Weights of a small GPT-style language model, trained from scratch on English Wikipedia.
Size: width 576, 9 heads of 64 (3 for keys and values), MLP 2304 GELU, 44.8M parameters.
Architecture: LayerNorm before each block, rotary positions, no biases in attention or MLP, tied embeddings.
Training: a variant of Adam for these matrices, 923M tokens, 7148 steps.
MLP neurons of a small language model. Each row is named by its layer, matrix (up: input weights) and neuron, and shows model dimensions 192-383. Each number is 128 + 24 x the weight over its row's rms, rounded and kept within 0 to 255. Numbers have three digits each.
A block is one neuron, or neurons of one layer that tend to fire together. Before each block is what it responds to, as a language model described it from the Wikipedia text at the highest values.

Responds to: Last word-piece of a foreign proper name split into subwords, often in tables or credit lists, e.g. Ham-ad-ouche, Har-oun, Gaug-uin.
L5.up88:130105141180135083099195169128154127134116153110159120162128077154122148099143141133119088173126121130153147124122171094120079125122118143119118151101094115145127145132139153148169125135135124135148139105116133088108117113132113120077072153119157093142146125132096121147144054107144099110158093141134098117100158126123097126127154151109108135136132142146168121114121130126172105120161122147125115132156099054127137110119115142095143151136111140119180135114094154156105149127139138125155143126119127120110119115130128112181120181161143071104161142083156131129160127155122141126
L5.up189:150115146152150078108123127109126178141102152108130130172162100124099103166179076141101120185103153131145100132155117124110102083160084125126111125138112128144141101128145112156135147189160109174133114091150135121141091175119088139118142106124113112150126150121098111180123121154144155111092121108135125106112096123159116144112119135096153125125146133154142141122145153114131157110143165141135122101145173168165104138145128151106120122082105134087145104098142155160130127130134133126120101125093163105118118129138182137128136154149151149144168117103108150165129142137097115081
L5.up535:103131122179156121128166139111145142114104121106140138130140118129104165092136094136108117152130144144116157131144172093162119145122130127160132157112165148144139111104131143125145088131141157111133125136105114134098131126160123123079147126105099125124163124143104153136128127084137119130128133163156165107070155134115144085140158099120125108109140151057113156131146111156132095119164175122116128164088088141178128108164122137156147123103137151091149125118094150168098107086104122104170101099168123137109118133132144148142117097102145110113099148127122126113140131141141151159
L5.up886:114173119090193131140144137089088149184093132142161127135144122124171127125117131128163137168159133097113088117141148135151082109110135142131169162129081122166145131087129159144143125159147085157137127100134083171068091154141135140068137097139085104145136154137110125099124102117124142111126128122116117137150122156137123131125131096120113128103110110165114087121111153114129084127153131088109160130169137172094135142121114146146123186084138135140177107104135172126118116128126131117109093126106143188116163097118119102132096164157124144180133142149156137140156143149122153117
L5.up988:129121118124146151111158147125163165183075163094168125137132101102186153152105152150124119145142130092104093125130136120085080158096122154141113147085102138125133109098109155140158107150119095143170134119134117150082081157095112118101130108144100091084136165124104141099124098153126136181138068110119109136092127162147102126133157108148109146123117152139114128104154171097133135098143148138119172092167119120126123122118107116187122152105160117142176156116141141129120130148136141129140120115100137154135153111089125120111151176154132125117150108096136102107196141105098164088
L5.up1365:093156144124139112092109162099120103122090142087160097137094089154108153167151109110119130110105119133131129140069122095125111138149158129117143125140119121176144116128126137130122097142170112126129149094156162117148130175162157111104100132112129161093134121149097153158109127153117159106111092143100118070108164148129110193131151176143119143107104102135117130123125140116190114130149165159153159113125113129134086114119094090093132153100146120081149126158129115137097091109134124155120098138128189138116124158128108142104095126148115144120112160116165130110126152185137121173
L5.up1801:120116123136158123141137148116084171109142104143141113121124052145133159122144134135134113097153100128127114134092150092090091142135133159160188155151128120118149120123142170107126098140165115160133111087133086109087077106157149160089116128142133125151108131076064176117130096123164111114136085178125109126138122148159107162087142135142102128121126093162110126115117144117126135117142146124120145116091154133134093121162172180110164199085122137101147132119133110134110147077132149149146103099121165148121146121119112152080164126115146112118132126160117124190122149133113135168
L5.up1939:092145141175149120125110157123173108119096163131103162123134079108108124124150082156162127147162127111121091128084119131097101128123136182121120146112140085156158039072140134117170115156171102116137121119115145118130105084103103103110124157146091121157115112088158119146119148132109174113153098101139140109116169145146118135093143113120118133096124134107125143111132160144136155101125126147154127115117160108152123096095177151133156117127140170153153125125145151165134133122169094159148174091087120124135164140102169101138128127167120175140131111109151097121109096135143151156

Responds to: The word of (sometimes on, in) inside proper names of institutions, offices and titles, as in Department of, Institute of, Palace of, Minister of; also stray mid-word fragments and table pipes.
L6.up888:106144129134134122143148109129142115100148135164147170093177171111119104118127071129179117098138120125134130130127133146122105118128163116056127133108128086150096103117153080147149182156124090123114144116111153150127138111169166113131125097139083158145136082165128191148081080160119135131162146152142141109118107139097137140092145133086131087148165143126125116103149112121150132112158118139169137150177057129139114143163141116149161176103137143108146111136081100137096119131127086135130115125114117105139117118068130101147144141108137137083120146106107139105141088180124108132

Responds to: Connecting words or middle tokens inside multiword proper names of institutions and titles, mostly of or for after College, Institute, Center, Office.
L3.up250:097142101175145129124129154154163135120127108141126133145122110114113131132148091165151135082085115114125117113113103106144131088139102113115152133140119113124078153116132100099164115111116131150127113122132091118132110127114082156123114132129099156124106119097126110122140121111157126153128146155100111158078159200145144132107184143124089138110134119085108085141111056129143103142149129158157127109143151120101118167107171105133106144148107147160137132119105109148165104107140111160159127146159137122139086129174097104134128161096135082120055144128121148143161129126159129146
L3.up582:119148155144102158111155155116168128140071134113122157109153104151117119123109143129122070105118107176133137162139088123143120141083161140111138148119101110129119076140131164099133129147136140127173151113149161120088133164138152112085128100164106127110148131171155134120133156137126182163183100093127133139148090170115154090102170144153115124117149115134123104132160114117159157103107173168136135137092111136120074094126122115159159153129098141088127128116120139168106138142151098165119152104103106086146152151104146045138112132163103161097164157082115155154133131087152150147
L3.up768:088134108158136125127154142116123120083092117173150101115178102127180165098146128151150109095125164143087179129111146125149105110087176090154140127123109106107149137111113155104133117127139120118143158114137130089117107108154109157113132156105151126141114153110077120105176113148149100160155169109109103107115115106140147143118151119103160141102149094152121139127165139168126142100133134144137131136093154119136117135155131113129144157130117139133147163141142143173087086140124131180122117167128120134098087143101100065084101123121137122102142155112147102116187154120099142123
L3.up1098:122122127145146144118116176116144122110099175127147131095153088141088109106165113094093059156155136152156177169122145114138100139107094129132152121137135152121163083092146123101134106150136134112107147118096131124091109135148162113140130087118126190113162117131145152098131152167117168120127145108093153081139093133166155124129200103127121148101119136116144118098160150167119155149125125123161154153156159136101118131119120156115157128109134121127148128114108128171108112093146144109119116123081124111121147118127136093114138157141137158111132148132088075136150165110141137127
L3.up1586:136127140127096147119151163148136132113108075132159133126108112166123123129130146123120097088125149130158178161086145078107114127108138115116174128132102088102162121112131105104143139106088140100167147127147131126123183101150173153101154132148137144141125131095095168134115076148152152131128129107128144124099104104127120120094135111105134152111167140117135117102095152149146127087137140148106118181096165094141125115127135170128146124134139134136135110139104148125091121097129135153135100157051131112124059120124119099100128154150110124116122169088132116143165141092089150131
L3.up1973:128134085119120100114184128151142130133102152123106132076180129133144143149110169118157117150126120163162139134109145086131124114140134111096123139119106115128125127100149129112164102141127132125159169111138137119124137143110155113123131109141104180099139150116095123125192115116127089151148113103084116121120144161122135152158200128093111129079135122174175129125153139128152131084093106113143135138112117087131123118170143160142117149092091144088131099159095129201129074116116175174162142143099137091129107102128130108128132150162100143134140144122076137124182138135130158165
L3.up1980:118100092116131158156135170143127080165112173137168104089111130110091118124101162119120119112122132123124147180078153071142107128124106123123142166115121111161150122136138105097117120124117145114147097133081152115081119133157144120117166109128132137118156173088113089109126108156109140113144149121101104140129099148132167116112179117124121172107133121169131145138141097143164087145151167102123111132092134068111131146114102129147212088131097210109149098117134133155119101122180136158098171145112159129140107141130156118097167121111116145168159188102117094118160097099139168138
L3.up2025:089131145133113130138116148107110138141060105152105103137142115159143115133113116119146114124117125162100175134124115094113113111110189124115155119125120140143139136105146139087155112156134140103129120108170144110127138079140108154147153113102099172143121127142110153154135078129135151140137124136100113133102109123106120155148185109116099129062120117116152109119141118154171100126142108159140187161120143110135155134116176084127156150134096147106124110136129143144088113094100113131106142103108191128139081172108158091119171148178116172150131104109103093155117164122145133166

Responds to: Word-internal subword pieces right after a word's opening letters, mostly in foreign names and words, e.g. D-res-den, Abd-el, K-ral-ert.
L6.up123:130152094124131104137135113110123104143168116127152109104128138111107145117127106117116153139112113106137149162104151071100103164118127128145137150179157097146138136128129162140100157148130127135131098111114111123113136141141082156145147160098114128123149133175147124099101160130122153151127127111115141110116050155148113170083152153136054108116147133131135149099143101101119149110145123146137175149151139099063083071155139148142148130111107141129173177143118120143133072145124132130113123114126089127143126167113158138138101134113129147136153154106100113140158116141116119117

Responds to: Separators and digits inside numbers in tables and coordinates (97.55, 29,098, +0:04, 26″N), "was" after He or a year, and a second letter after a capital (Io).
L6.up990:110170122151130106166122165149142140120143127127118145128140149103146119127176112130071126127124122135107152142172133123152110167131112110123119147138142119186103141092095087141141102108117108126119105124101120164159143168134123141158118082086127101128112113133112152140058114166155084171140126117101123109106104147170167111117143167150123073117141121133109150125140121149104173160126121143178136126094072147078113166110096110111129139150120170119145089117132124131121112144188197141091154125133119130140120148142162103111130106100076121089091122129135150093148134133133121131

Responds to: Short vowel-led second pieces of words split after one or two letters, often in foreign or hyphenated names, such as al-M|al|ik, Hae-g|on, un|al|tered.
L3.up230:131133138146127142117116122107123137148144129161120146160111131080100120070132090109145127142085153153134141139083108125196092129128150122183153166143127111123132108168157154137070164160162125132127151088130074114142150136129102107135174112075114144174103118094114091113093140129123176100141113128110103085132116140139128145140101144132081098103133132106117163054168113138127126148153154100175151134140131110134095142151156101125135110149184138121160106115085130109060178133156132131143118099122116159114164114050112114129091107166141110187108161105116104119188145157107145154
L3.up557:150160114132163159155130150132133146103155096152143104189155109121093085145160104158099133159096083122196119132138140116118109149088137152126122146110118115154110092124117138126137118114165100172149105077122137111096096115122106146133097110141127131107124134148101158104103109126131120144133083117106113105127107160146142148149160115105148087139162128168168147104064131169166136157113144139129129152162134148120127089178135110117170134063087121126164121140125126138134094143117116125141124155147131163148150130087122147131147155115124128084130136088095179154123092190106139143
L3.up955:124145134139138140120154143140128136100136155130158106129147083204114142163144115141152089169097116095112126122140127087141138103134141125137149125117136119138126124127139128074145170130132115147100161058141137138137115131103107119132139166141118107133132160138076146129087113141127144116138099149115150087140131162139098152135115127099144123131115114165100171149102159094129108157146124099063157105112128121088132093143140160074123138119143125118125132076163142117138135147121123151136061110132134183140137121103108141125125121130107153138127110098130135119113154125117149149
L3.up1093:082187130150127115122121112117089122104105116158139119108148127101110119090145141114148078112087119121147156147079162133155112139115131154098164144139129087114097137153155107108107099134136093139137133111129117147109132160142076120170160161108130153152130137158117152121112122167102131117144137153120118097123156179135117129069126098139107092142113123145108123106111128171154121105146106119166167165159165126109134135133123123135132141082155151091146121133146101171151086155140159120146130096092150150159114117111139145089113134119138172133096136152107137081120123104119145132
L3.up1528:140095161155155109088163140095092127129123108114158143123106108097133101123159154122115125151123135092108155127129117130113106155138167157118114109133157113141118157143108097125165088150180071133099134129149102103092100118122132136075174129107088147114145147154099156156127129136139175118129129127112103137167162120134142128123142111100129144099115123111082115128165123092121147097135142134168095094077193138129103103132097106112107145094109143106150112104139112115098103140143140143108068113092137164159136123146193115106145131174123135140135135074157121142149106125109147149
L3.up1608:095144119125137097089115135087124120128133170124149141129138114098157115141149126080166128156130170135150171158116165105118104115105156157058129123132159105127116101148131115122102135127154115135131170080110126087102133107155151141122138137125174124106103132140138125171107145125106105105093171113113147126141122130143103187119136103113116117094125109092099155071122140128157115131128106113119167113154123141072114125153124102118123113085145136112157131112076111122134097123140106129138160145122118124147135148140113148138104157121129150148130130115148164076092128206137145156
L3.up1624:137174127122136150149114138109186126128122092123150113129135144135173135164156123085129088135149080127100135147094146132107118124146120090116145151110104100149097173168118078117150119114179122138149087078128128145137113151094090128073179121082142119161102158163137125136154139154115127095150108101140124123139166146158134112146177136115130084131127102100128158100112096144133119159147130150164150128136124117093077134103157087157141141110147134095133095080133061134093077127119150147113133115141136127161098132138146145095151125100111108121081160110125121118131113178150121112
L3.up1684:144107155132135136111173125138116097091112135157111133120120157134084130134140115144150100102133131125165109169110168109090097111142095104153169126123135119140160098145125141123141122094124131161116120116154137113111137123116121100149105129154156088112166150195124114151138098120122167083161139156176135137135123127157138140104169125149141067118114135107118106097137142099153129152112139145107087169113138148089121148172110135109111131118101123131154132114122080172101114118142098134124117111131137177122126147130136090121168134090135136098105139149110135094091054126132154121

Responds to: Short word pieces inside technical notation: math or chemical subscripts (q_{j}, K_{i}, β_{2}), IPA slashes, coordinates, URLs, and table cells like times and name fragments.
L5.up287:142119116129162127135119092157082148165137139115128124140090145124122143156096112129133128123123109103111088147128080159135089146158113148148096166084156129130096082158122096160145105148140128076140078088116153106108092158107139165124120100133104135096121146120126138093088112152084166133134082123157131124167129144152147135138109132150121103139110118164105104110139114119122163116129146132115162089144097152134066112156125136129154150097105114117166111130172104134115128180152110154123148148153175158146144112092148156113120134128110136135120157137089158156127088161177118097
L5.up720:135099142122158123153142107117088148137131155103121121134114096122148177105107122087166096102139121117076132127094157143094131163142178162136122145161156108119112129136170117143114156088156130115144120123108112119118144110124132119114125114110121155142108124122115183133145124113065119138142065135123131142107163158118098151111155112137118116125122110136120133127143095126146198107091107131149132140150113106140116165136139134164120136097128122149139084110102146108116152119118120161118138103107136163103115123099154137121113189139180133091131124106101089127151158144112151184
L5.up1039:161140114131147122140088120125138108069124140137100144117129116127129107127103117135116107130165129129132121161124115114126125139124081136113143188104164102111141098162147136133121121140143101115123099136123121128129081127125164122094138096119104110092125170138137203139088129117099155074189145133114122104164106121128118131105137151115140113128121106181146113114132154155131120130117134133104121110117100082101119091145138131102100154067148166103137093153097102161148097126179111102127116098159138159103141123112158146108136163145093137113122153186076103094135125167142098132
L5.up1232:061123127132118144111104146121139115103120121146169133125133124112130142153127127135141126136169145108127211142085110101155111147128118115146138175157137103180113147177119117143116103124134102111114105091159138131065131173172149149112108106125132133141162129163125159142158104152115078115107117122141150147171108133144174162152130131123127104077127135127116108132154120116142138132170115128120149148150077119123138126101076131129134108105139118097155156146129119171144145122119188138149141135141114120149116141144124136141075150110104143154119107128102041134110167181121125158
L5.up1470:144096131183135168112139127127136158119114114094162115116118089091134124113128121144106110123128131104108107133132105118133113141160150103090092117119136089132099120142121122131105117159120124123150101106167123104157188124145158152121151135121075125133163120156097211130132085095149122119121119121105159140141161147118145144119127159119155130126114147113109110091132089141114125131137133160129134145129076108111060121119097115083169130132133162104142093140151120175149116116160137131139113136122158167132153121137172172097109108105142137134096175134141124117143130136121139119
L5.up1532:104173143132155083145167127121099141125139131107129107142116127146109117156132116122151120091127141114140122120164139131117103141151119170121123123155127138107114124134082123118132085140110118121095085114145166148141154174102150144059141140128115119086168141152112170124108159122106097157127118141128161109128079116144154118111121135103120144145128129111115106109103111097102109126109137118115150076103136155158109063149134141094092149126141140110150118103109125140162160128153114155132142101133121159148127151069143161142104138147140085099143133121112114153158114121150117093
L5.up1557:081105111130127130133130134119063140131084150162138136172156049182115106128134142145164149098136149117095111164112099108195115125116147150160157181166099123119095145142132139117102114111139125101128100106144122079120150148109094143152066134109050110119126133104079120142100106119119134126120150089122113129142117152142169149138166128156146118139128141143090089110116128137175132139127139149145106148111112110128125108144119132118125106138123174121145074138158136149086117111142120179140133122150152133158162121131142136137151177151186136153080126123113130154167095131119174107
L5.up1733:140100128129141129126171138100119126142120147137139125117133120146133109105131137108133128088164156134139146131104088150118122162129156116135092136172153099158136103131129136119107092127082127141159111136089121130111184104167161139137165146113120166141139138110132123132130149116123117104137124157104135099102141126096118157103124094169147135131106122144086128117102122125118095098150126145164123132122132113132107110114138081139119163130141148106152158132130139118100094145156162135111144132140135117154113129126117098076150175142157128146114152153120087118189116125109119121

Responds to: Middle or final pieces of multi-part proper names, mostly abbreviation periods such as L.A., Bros., Vol. and middle initials, also name particles and later name pieces.
L5.up235:086148122132161128128138153142144176094121164143163131119177093070105138142112132104152081123157099154130102127127157099129109137147140144099111160159081092120162133160150092102108111112089112130175141123133105130101132143141141155146115135124106100147144146118109096104150143119133100160157129161092110149161112144144145148095136114140100157103118138157114162143150144133125136127148098150132153132179144116097119117150132140127155115117105139077143121097147099159124156147152124124120119118089136152122121109111131121139132161122118125140115125123068113097119152118103126130
L5.up592:137156119083137085093137102111127109142075156091154127112138108098147087125137125134128115132114088152108131139070146164128116107120134126133151154106123112107121126147150121130136161112107138113117154141125121146094116146145142148117095154122124131124136155123143114126117114154090101097151137144133076139106093125135136145088133117128133136125169098171109156121145108095142124114136146191137180098160125119069121141150134082116129146145136164119145156136076108137152102186198141175084129126129138156146163089104115072130131139151074124128125140120122149130152103115143150121
L5.up770:095135082116123142105108154085168134102113125131149120089131036109153156132108157142133127134159126139106114184139132152100108125131182135113113100075125116135123125180109132119098093112128073105155124093139148086122120115101137124148130130155131154114182153133108138145119131111133154110131147100152121112105155125108109160098112125136144120134142122126134129107149149107112083114121153134107127121172094136127129113135100132154159206147146154094138107106127142135107122165136155149117093114117201138130143126131092123156085116220116127146134088110185110118156120132138151118
L5.up783:142115089138105172127095118141142143123085124156115138091110087159079098106143105110169147091119138161087149140157120132166122141161133151154182178116111079188128104136097134143090178086104105136138175117109156142094118051131137131141125071123078101122099153119127139136115092122129096158160135152083131124121117155104134119094104139156105156090120122117120102117098107135155174103132084144144131121133121119121145119110146106129142160133126173140125171103106128127127088128126142128124111130122155147099144149139144105105135171117127171138123120125101147128144122140142144135
L5.up1121:140200153145151163116152176130150159132090155137179147135132144096108157157132143135111100159099134135134129144148118124108120114116150147109157140138104096125142082110112130111095096123140125123141139070164151152085137107103144139087151108134118099122090143151130116112132138109106126137102114111138119115090131129136143142160146085082140123116124113164091112103171192129141111120103173124141147109121128135060117098134112154160138147127160159114139112113129126175145134130158128158138111125129122157134127162108127119081090123135096152111127165114105123096105107114133152113
L5.up1206:158145102144139168107140156084080147086141140157151133127164122135149089101081150114134113137085131138098180165154141112160112148111089145084190161098135092126162122117058122135147118127109111126179144100144126127086149133147154161104125124097081152147170106131123130108146106119115118135094174145144141118089078126156141124129146146114076115119124150127087145140132152119152116122169130097138129132131140136140109116136134074118132124130161171103165137110109156135108126144113162171146140122117181189153165085104133136150107133135149140157112132110152147086178159125162179118
L5.up2128:095116115153142110114144163108158136113133162126140163071102129126132142084150113123188091154099149140131108168101138106154129138159120110085125144150099151131119120095130123127130068113107112127153133146113157132126145115129122137133112148135076150127130114080141130115141138109165082154120146114081153132121091131117124116122182153133094107094153139172107088128134153108116119095139075133161126119131094110102164097139112138146132138099128155114134105159078149173118136111144122143123123134137124135142102141111129122110117153123135137184131120156147107097141102135102136120
L5.up2138:117208057110159152097144204144117157128107180113164132115113114082121190114116146137125069136101160152097134141143156130166109121172125160166147109106155101129086092147129116141107103122113093108179123105133131166097128104138103115128143118111166124131121139102117149152182113122123168144129110140124116136115075119094139101149108104147139129112163132133121147125124131117129167110079142123157158124117094112111098089144120102174157139149131138154149124126108119151128137107171132146135137112138135136134151154149124095111112146158105140190084136137150117140139159127123165175

Responds to: Mainly two groups: the word piece right after a hyphenated prefix (meta-analysis, pseudo-anarchic) and the colon after a year in season or winner lists (1991:, 2013:).
L3.up82:117146121122116126112135136143130148143152118105148148125118118163108184141124125139113148118113120119120117155142138140153133126133139114113141134134105091134109136123114100121128122162113095105158159168086155157092144138124139084071135145134137132121149122131092157123143125170070094123143143147111119110131098160089161077120128116117107127070148138102124153124139093081147145179140132156141135137136079136094104127122131091143144128143121169095123147113139137164099122107124163128145110111144115146150107093134134120147084121151106107132125133119171150117156165154129188130
L3.up426:135119125146117118107109114129140140163137123162158116142189105131147152136119114113154115112137109120130125148115130128126128145125131085085147162091159080107105160146106172097126123118167113151164137140111129144143166145165133162118108069129126140106155150167150159122161107121096118117153137108134127129161114158172149134124153146110127147142175141095094131088132098158118140126127134137139127111083133166106118124137120095096120119123104182121137129145158146141098089128175138201138094146159122138123152107071139124132108156153151115150124112129134085084134097120154129124
L3.up567:137118128156141145119132153160103122113125139158142131123151147148120147153113108159148093121128108150141063147115105150114122154127109142125139113101149070114134118138155130135080142141109111124130077171166119142108092141104168157063107159136122136117168129183104154160090092117087168156106081158152077147125076138134102121146118166116131122117177115079113130139134084119146168123169090140091161135132147124155130163116150086124120171118123147063135158093133116137124140144151161103116126129161135135148105139124134118143131188139138089103160168094095123128104141132181133131
L3.up995:147155145158122165117065104148100108147137118146125104163090160128142130091139098165120137128122132112118130160144148125137108163127104128125148169127100053151050135149106120111090179138125088125120118139135107136148120135128143168190108092114178125129122123154138166120102115119098145150155153128103102116147112125120165161116142122145153163106119119142141151100137096172117120107124122158119107129110085122134167143127123130128117132131136181123156096102116101142093114144192199128128123128149145134149129118099158150126093128136128148122125123102134115087132129148142131120
L3.up1223:125130073130125132115117140093090135137092176137127125097152141157120145135140126159066145171110130172157137138150129131150139162112106114163134138103095113132100137127160125125055117140138093100145138119107100142107151121110137159141141098105130143130136113117134126152084144175123125154121123133191071115126124136168111129084133129105140162119174118135108184149120144149132126090129113091154146196104134138086109137145108141150160131109137170102126100089143110133155116133142121140127120125147112191127116111151104142141089156140115130103137115174089155087110120134112140092
L3.up1834:127122148132129113157111136117128132155101175118134143086159127113108146155101162131155121132128175123111147178121135144123127139090122094115177136126132111122077145147144136119130124101140099095148092162134142106111167147141147116147118115151076141141180124150158152139163123169109122151167134144124148146152100144164136147133147081121118131110163122151100115117140113128110067145161136129129105141105106161074104132108109066171136144113105173081139110106097119152133113094139112160113100135112139154140112140111173108131093095111122109143134137119114112115152096152133153113
L3.up2080:073186100106100126145123120125121143130139110144144115184087133153073165157134098131131124129121137144126124151128143133192129132112128099090117184075121134142108108139110136118149168146140128189101190135109109143142152128161123107103096084118104132128141160167153156158126153155133124156122143159119125105160124121144138135101132143110126136131140148115123127143118104172127133182131127118113107119123144139128114136105123104111108137112102113130123107127156150136081131132121117124154127085109122158157126144095174130190114130112087136151093123138136115149144114141117134087
L3.up2260:143139116126170117105100163126141124108048120114104115095121117129125120089132135085108116141114117143105124155121144115146098141141100169128146156117108083166130144143123108116133119115133131138123097130077122126115144153111140157169142092107090123115137189117113112135129130164081151073131146116146144124136160134107179119153190156124110136137140093157156138112151085194124073153109157128152137130144140102149113134128095032134146160110090150109140103084165135147151113141151130183132138137138151145115109122127174132125101162118112118134130142104100119092141141162141140138